Weights of a small transformer language model.
Size: 10 layers, vocabulary 13513, 74.2M parameters.
Architecture: rotary positions, no biases in attention or MLP, tied embeddings.
Training: 861M tokens, 6567 steps.
MLP neurons of a small language model. Each row is named by its layer, matrix (gate and up: input weights) and neuron, and shows model dimensions 464-591. Each number is 200 + 40 x the weight over its row's rms, rounded and kept within 0 to 999. A neuron's up and down rows have the sign that makes its largest values positive.
After each neuron's rows, "fires on" lists the tokens most often at its 100 highest values on Wikipedia text that the model never trained on.

L2.gate1876,241,188,177,202,142,189,279,259,180,211,210,177,207,225,146,146,187,200,193,202,174,189,173,219,194,162,255,197,182,253,158,168,223,253,268,229,156,158,197,192,151,243,189,255,185,232,145,120,276,258,186,180,166,219,213,238,218,159,212,168,139,186,145,214,218,205,203,133,265,210,218,199,191,168,219,209,219,182,159,136,136,233,184,234,280,218,210,216,224,164,183,164,257,202,149,214,341,256,304,207,166,240,264,167,170,193,151,235,244,246,194,281,213,206,169,161,240,213,192,230,280,139,190,112,197,219,91,198
L2.up1876,233,180,187,207,116,179,274,262,194,176,234,231,125,191,240,166,244,188,204,161,227,188,245,227,177,226,207,207,187,212,152,202,184,144,202,204,243,120,228,240,231,170,214,256,178,194,208,209,207,173,159,291,244,221,210,190,172,181,165,230,236,201,160,193,176,192,253,163,217,200,160,157,239,213,236,182,234,196,138,208,187,237,237,239,204,260,161,218,195,175,299,175,239,252,206,135,169,156,169,214,258,160,169,87,155,268,134,173,180,203,153,189,234,208,209,181,253,198,185,221,227,240,229,215,207,174,276,248
fires on: " |", "."

L2.gate1155,170,168,199,186,149,241,181,181,216,203,209,215,296,272,176,221,307,173,166,229,253,239,214,242,192,206,204,209,180,236,197,152,219,248,200,187,113,172,154,124,233,196,179,218,208,315,195,168,199,140,284,174,264,152,199,191,172,225,163,178,224,203,221,236,127,195,230,249,217,122,215,226,178,237,200,214,111,111,201,165,200,204,253,244,174,290,133,169,165,215,246,177,133,193,178,276,200,198,173,135,271,225,235,181,182,187,210,217,185,281,218,176,196,167,216,183,216,178,139,198,177,234,196,226,171,172,138,232
L2.up1155,228,234,214,184,204,236,214,237,177,192,268,207,186,293,146,283,202,164,150,238,147,182,221,205,196,182,222,230,344,297,270,200,201,173,219,194,137,220,162,163,89,208,213,138,234,230,233,218,222,162,181,212,177,216,196,236,262,154,234,164,213,230,186,229,147,237,267,229,171,225,233,159,242,185,180,162,140,178,244,197,222,174,150,201,137,213,167,205,196,172,206,150,191,217,135,208,238,160,220,194,202,230,175,256,250,265,182,198,155,168,208,233,148,233,177,226,252,169,143,178,219,289,234,172,149,208,213,200
fires on: "\n", ","

L2.gate18,243,171,216,190,216,130,247,254,187,233,181,229,192,176,189,155,134,207,217,259,188,156,213,195,213,178,183,234,182,230,195,173,205,230,212,123,226,212,159,209,177,164,182,229,230,235,140,197,148,154,179,206,197,205,143,170,161,179,104,257,185,232,227,238,210,204,195,217,119,240,201,247,165,203,233,193,195,248,199,211,293,253,232,211,224,217,222,224,168,267,265,151,236,157,206,168,146,245,206,153,209,177,231,225,113,235,224,224,223,263,188,225,213,170,210,166,120,228,228,199,232,145,113,138,170,212,181,188
L2.up18,246,176,163,187,221,214,262,183,223,177,199,164,187,234,293,172,191,172,132,311,204,166,192,171,199,214,194,218,170,242,250,181,225,215,288,177,200,268,199,201,133,138,205,210,150,246,135,187,234,99,236,190,212,195,236,213,150,130,151,240,160,229,185,223,166,113,182,173,218,198,124,227,174,264,140,179,200,200,156,140,229,173,209,204,202,180,191,142,218,201,225,196,136,163,201,199,117,164,203,137,230,205,254,135,236,227,307,158,189,177,170,193,166,168,242,164,183,188,251,225,190,233,101,169,225,170,260,256
fires on: " a", " an", " (", " where"

L2.gate2436,252,203,170,229,162,185,197,194,268,160,213,136,165,168,190,152,232,227,257,215,206,145,147,160,248,165,169,182,274,201,220,150,261,233,185,223,218,181,208,166,195,231,224,260,210,231,124,146,177,215,168,140,161,226,238,166,173,211,145,199,213,201,236,242,216,246,139,222,222,199,204,193,209,174,170,220,216,182,205,150,126,179,137,325,199,204,207,221,201,214,171,181,258,206,132,248,178,178,177,224,174,182,129,162,203,213,269,239,126,209,199,273,250,260,184,194,91,175,190,224,303,158,169,255,230,194,232,178
L2.up2436,140,111,220,225,220,158,153,195,194,178,238,156,203,201,153,217,215,154,209,287,228,203,197,197,229,247,199,233,163,177,173,236,232,291,167,257,168,200,159,189,221,211,193,229,261,209,155,191,226,220,218,174,217,177,298,234,179,110,232,155,195,198,211,236,204,150,220,197,102,195,195,241,180,207,134,257,168,196,245,191,269,255,213,99,143,212,192,215,213,178,270,212,193,210,207,116,307,177,241,207,210,180,207,212,232,224,166,144,215,167,230,203,174,208,223,120,212,241,245,273,200,187,192,178,170,234,245,168
fires on: " |", ";"

L2.gate1111,151,206,217,203,143,143,167,192,192,200,218,175,159,318,242,154,247,161,306,254,211,207,182,226,218,256,170,224,176,216,209,237,236,169,256,212,162,210,230,154,250,192,184,171,211,218,187,135,178,262,163,194,136,137,190,132,150,229,218,174,170,206,151,186,242,183,220,202,139,189,236,192,247,182,219,221,249,223,190,217,243,145,188,235,238,201,153,168,192,260,160,226,166,275,208,256,202,133,210,303,213,262,150,210,106,185,197,215,246,231,201,247,202,226,177,134,213,149,209,192,182,244,231,272,280,217,258,185
L2.up1111,186,222,257,207,173,225,210,154,188,214,239,219,249,256,171,219,236,210,243,255,204,168,183,192,234,219,218,280,228,166,221,162,225,239,156,221,227,198,194,252,296,235,161,172,223,201,188,138,146,216,228,182,199,172,140,258,214,252,179,255,211,148,183,244,210,163,202,168,122,229,220,154,108,140,217,276,270,215,263,211,245,211,237,211,116,273,227,176,146,198,200,242,187,276,196,211,215,247,195,166,207,239,159,274,182,234,180,190,184,187,252,175,165,200,183,177,222,148,231,193,240,169,233,175,161,243,209,94
fires on: " |", "."

L2.gate739,236,194,179,149,139,204,187,245,180,138,231,241,200,187,215,218,170,172,248,157,178,180,166,215,214,188,225,107,77,170,169,217,160,245,178,216,154,155,213,253,204,163,220,241,212,194,173,202,188,183,185,168,167,248,221,231,147,198,285,209,152,159,161,196,198,252,171,193,224,201,134,214,176,201,183,151,196,120,198,170,180,248,136,245,258,211,206,104,207,249,209,159,227,217,194,145,193,183,208,190,192,253,142,155,139,190,220,210,200,240,170,243,164,191,176,217,200,246,117,223,178,233,224,175,172,207,207,229
L2.up739,202,87,199,252,243,166,217,204,157,202,176,184,160,240,147,130,172,233,207,115,150,243,164,235,232,217,159,177,226,156,133,222,210,202,179,194,176,152,106,209,226,193,208,181,191,197,149,191,225,124,199,284,211,208,232,205,270,204,117,173,191,253,143,190,223,235,200,251,173,218,304,110,193,233,173,174,225,134,174,215,199,163,162,166,153,195,200,173,170,221,228,252,124,206,208,142,181,218,154,192,165,207,193,197,189,180,168,136,142,169,184,219,192,204,194,238,244,212,237,213,172,275,198,192,230,248,199,170
fires on: " to", " with", " of", ".", " between", " in"

L2.gate442,186,186,181,290,231,147,216,273,248,263,182,178,216,173,254,146,180,231,187,331,109,270,216,187,207,204,250,204,251,144,172,152,222,224,169,211,249,219,147,209,200,206,251,148,98,263,183,179,181,195,210,199,229,169,160,149,193,184,196,237,195,224,170,225,129,107,233,171,201,145,215,156,206,193,152,193,159,190,258,191,206,213,246,220,215,261,252,185,232,146,177,199,172,246,198,148,171,171,225,235,233,222,222,231,250,171,168,200,228,228,181,139,238,280,173,161,172,206,141,175,241,165,148,200,169,218,271,207
L2.up442,140,204,164,221,209,183,194,218,217,240,193,225,244,137,215,214,201,255,213,315,240,175,205,155,174,166,190,176,246,149,136,212,150,195,178,225,269,224,220,278,246,195,296,276,203,206,187,193,114,185,160,270,149,225,166,174,282,201,225,208,87,200,221,196,214,228,223,180,216,259,190,207,147,178,184,219,220,147,180,130,158,129,322,234,195,132,192,197,245,239,193,208,222,221,211,235,204,147,256,208,187,264,200,239,202,205,178,180,187,209,268,203,145,155,210,170,223,247,122,138,203,193,208,204,222,273,200,150
fires on: "is", "le", "ise", "es"

L2.gate870,123,174,187,197,299,184,224,148,265,178,232,212,198,239,237,180,257,158,206,229,201,174,187,175,252,176,197,149,214,209,269,176,144,221,238,164,152,158,183,148,205,171,210,237,191,225,201,172,167,238,245,146,261,163,201,257,173,257,257,103,262,160,192,183,221,242,174,265,186,141,139,224,214,249,180,182,201,138,200,225,205,219,226,169,214,227,235,220,157,201,189,208,166,237,189,215,136,155,174,213,183,181,227,218,155,239,215,209,221,206,246,232,160,249,204,222,262,169,149,244,169,161,181,251,170,173,190,160
L2.up870,160,186,216,170,261,207,141,178,218,215,257,146,189,157,176,171,209,148,250,213,229,231,140,184,257,234,224,203,216,204,224,161,207,217,245,249,221,207,148,151,165,189,95,241,175,192,155,228,188,149,230,258,288,265,215,230,143,192,205,172,268,224,170,199,222,182,189,252,218,183,206,252,162,154,270,290,150,282,167,202,196,163,172,232,241,219,218,151,185,180,164,217,235,229,140,189,172,193,190,195,234,215,209,218,238,219,146,150,199,183,250,216,180,206,156,174,217,148,190,204,174,175,185,203,162,199,220,192
fires on: ",", "-"

L2.gate2264,228,179,168,195,169,175,262,161,181,218,154,210,197,196,256,139,196,223,220,210,188,238,278,203,202,175,235,182,195,178,177,197,214,201,248,226,243,161,298,136,206,160,179,121,191,165,158,219,194,263,204,231,174,199,240,229,166,281,233,252,186,120,250,155,160,211,229,200,202,178,179,242,172,180,116,224,194,137,194,208,165,253,197,230,241,260,226,230,138,239,172,193,206,218,278,190,176,218,218,256,171,253,217,173,205,269,195,219,260,203,274,177,268,176,309,153,236,169,174,216,286,200,117,192,248,174,235,190
L2.up2264,201,225,226,199,202,158,156,159,205,178,282,274,181,193,124,200,175,199,212,175,200,158,200,203,218,158,194,204,172,147,182,174,233,235,157,145,231,201,260,117,143,152,240,141,189,180,172,236,173,213,156,214,188,212,159,239,251,227,154,182,170,233,184,217,239,178,203,281,167,190,175,187,137,249,176,210,175,179,247,173,149,188,116,172,271,195,224,216,200,185,144,191,190,194,242,258,196,175,192,173,184,228,240,255,204,173,287,210,226,183,239,193,275,168,206,159,174,214,199,193,268,278,156,200,197,202,208,214
fires on: " as", ":", " including", "-", " include", " the"

L2.gate347,151,259,136,207,186,217,256,172,202,270,172,227,254,223,192,252,250,255,214,231,234,125,192,224,216,158,240,154,217,193,176,149,194,228,256,239,224,156,205,187,230,229,197,197,178,195,204,132,142,195,182,194,164,188,213,244,183,210,196,201,171,174,165,236,184,204,139,204,193,214,202,251,211,123,186,147,244,253,157,161,186,213,142,129,151,243,145,257,182,234,164,195,195,205,215,227,181,270,216,230,146,289,166,170,177,164,236,228,192,186,201,254,194,167,184,212,226,215,249,219,213,144,200,219,230,217,154,196
L2.up347,216,158,257,250,189,214,248,279,243,221,142,173,215,213,176,227,101,178,197,208,216,229,203,176,223,184,242,221,199,108,265,197,156,185,197,229,240,115,261,148,188,212,240,221,196,158,235,257,171,204,244,207,241,187,179,197,203,148,147,230,217,326,168,209,224,191,302,229,200,202,196,234,148,196,157,246,194,233,164,253,118,182,270,250,173,251,124,209,256,212,218,191,162,203,212,169,141,178,264,195,196,209,198,215,226,255,187,175,188,190,270,230,206,222,206,200,266,178,229,154,217,189,222,184,246,177,225,206
fires on: ":", ".", "emen", "st"

L2.gate2231,164,252,164,273,191,152,301,211,222,217,220,154,190,202,190,165,247,179,213,210,194,221,95,207,269,195,136,160,188,203,239,199,233,165,183,245,116,213,231,252,212,276,223,162,200,190,243,192,199,177,204,160,217,101,176,256,149,149,157,252,161,249,159,190,241,240,187,215,236,191,188,222,189,185,185,235,188,176,220,193,174,184,201,270,200,145,190,195,190,179,175,242,196,188,174,172,179,188,143,252,226,269,139,197,178,137,196,232,239,202,164,86,233,222,173,219,118,166,166,159,182,85,196,237,222,199,205,223
L2.up2231,184,207,205,175,115,212,232,209,221,151,263,244,187,182,164,161,139,263,237,85,159,186,217,179,162,216,169,163,190,157,196,153,181,149,202,159,222,139,140,214,245,211,239,208,231,148,242,196,212,128,176,226,256,202,192,231,176,225,295,235,173,174,224,216,164,156,179,242,235,191,208,216,181,198,256,175,195,155,223,212,212,227,193,177,254,222,203,165,232,197,209,145,244,243,286,172,229,175,248,205,237,203,221,147,118,162,196,261,160,211,162,158,141,121,231,209,250,190,182,205,298,233,268,159,205,208,211,168
fires on: ";", " |"

L2.gate1542,160,228,139,123,254,177,164,176,166,242,252,195,164,177,225,224,235,208,239,183,238,160,187,157,158,189,202,241,236,227,181,176,188,200,195,157,184,261,263,194,201,186,228,124,144,240,187,176,195,243,207,204,206,177,280,279,262,229,190,240,161,192,160,202,180,190,206,205,156,219,123,211,223,218,207,160,183,200,190,224,193,198,184,133,165,238,171,164,114,192,173,205,189,203,137,205,142,258,140,278,264,205,254,224,263,173,227,210,229,193,258,178,212,147,170,225,221,140,211,214,219,194,192,207,205,219,148,192
L2.up1542,205,206,180,124,228,212,209,156,183,180,246,232,215,130,188,180,194,166,119,201,214,168,195,289,203,252,177,308,215,188,142,189,157,288,208,242,186,227,258,181,155,242,235,153,153,177,176,156,137,184,298,171,165,156,208,245,216,210,212,252,241,188,120,247,207,146,175,156,172,192,168,219,194,244,131,169,156,193,136,218,177,280,234,158,182,184,180,224,244,188,156,221,219,206,149,242,180,201,214,229,258,164,236,226,248,202,169,220,278,136,223,194,158,102,107,209,220,238,208,212,242,222,166,188,217,277,226,121
fires on: " Art", "ult", " Den", "art", "ie"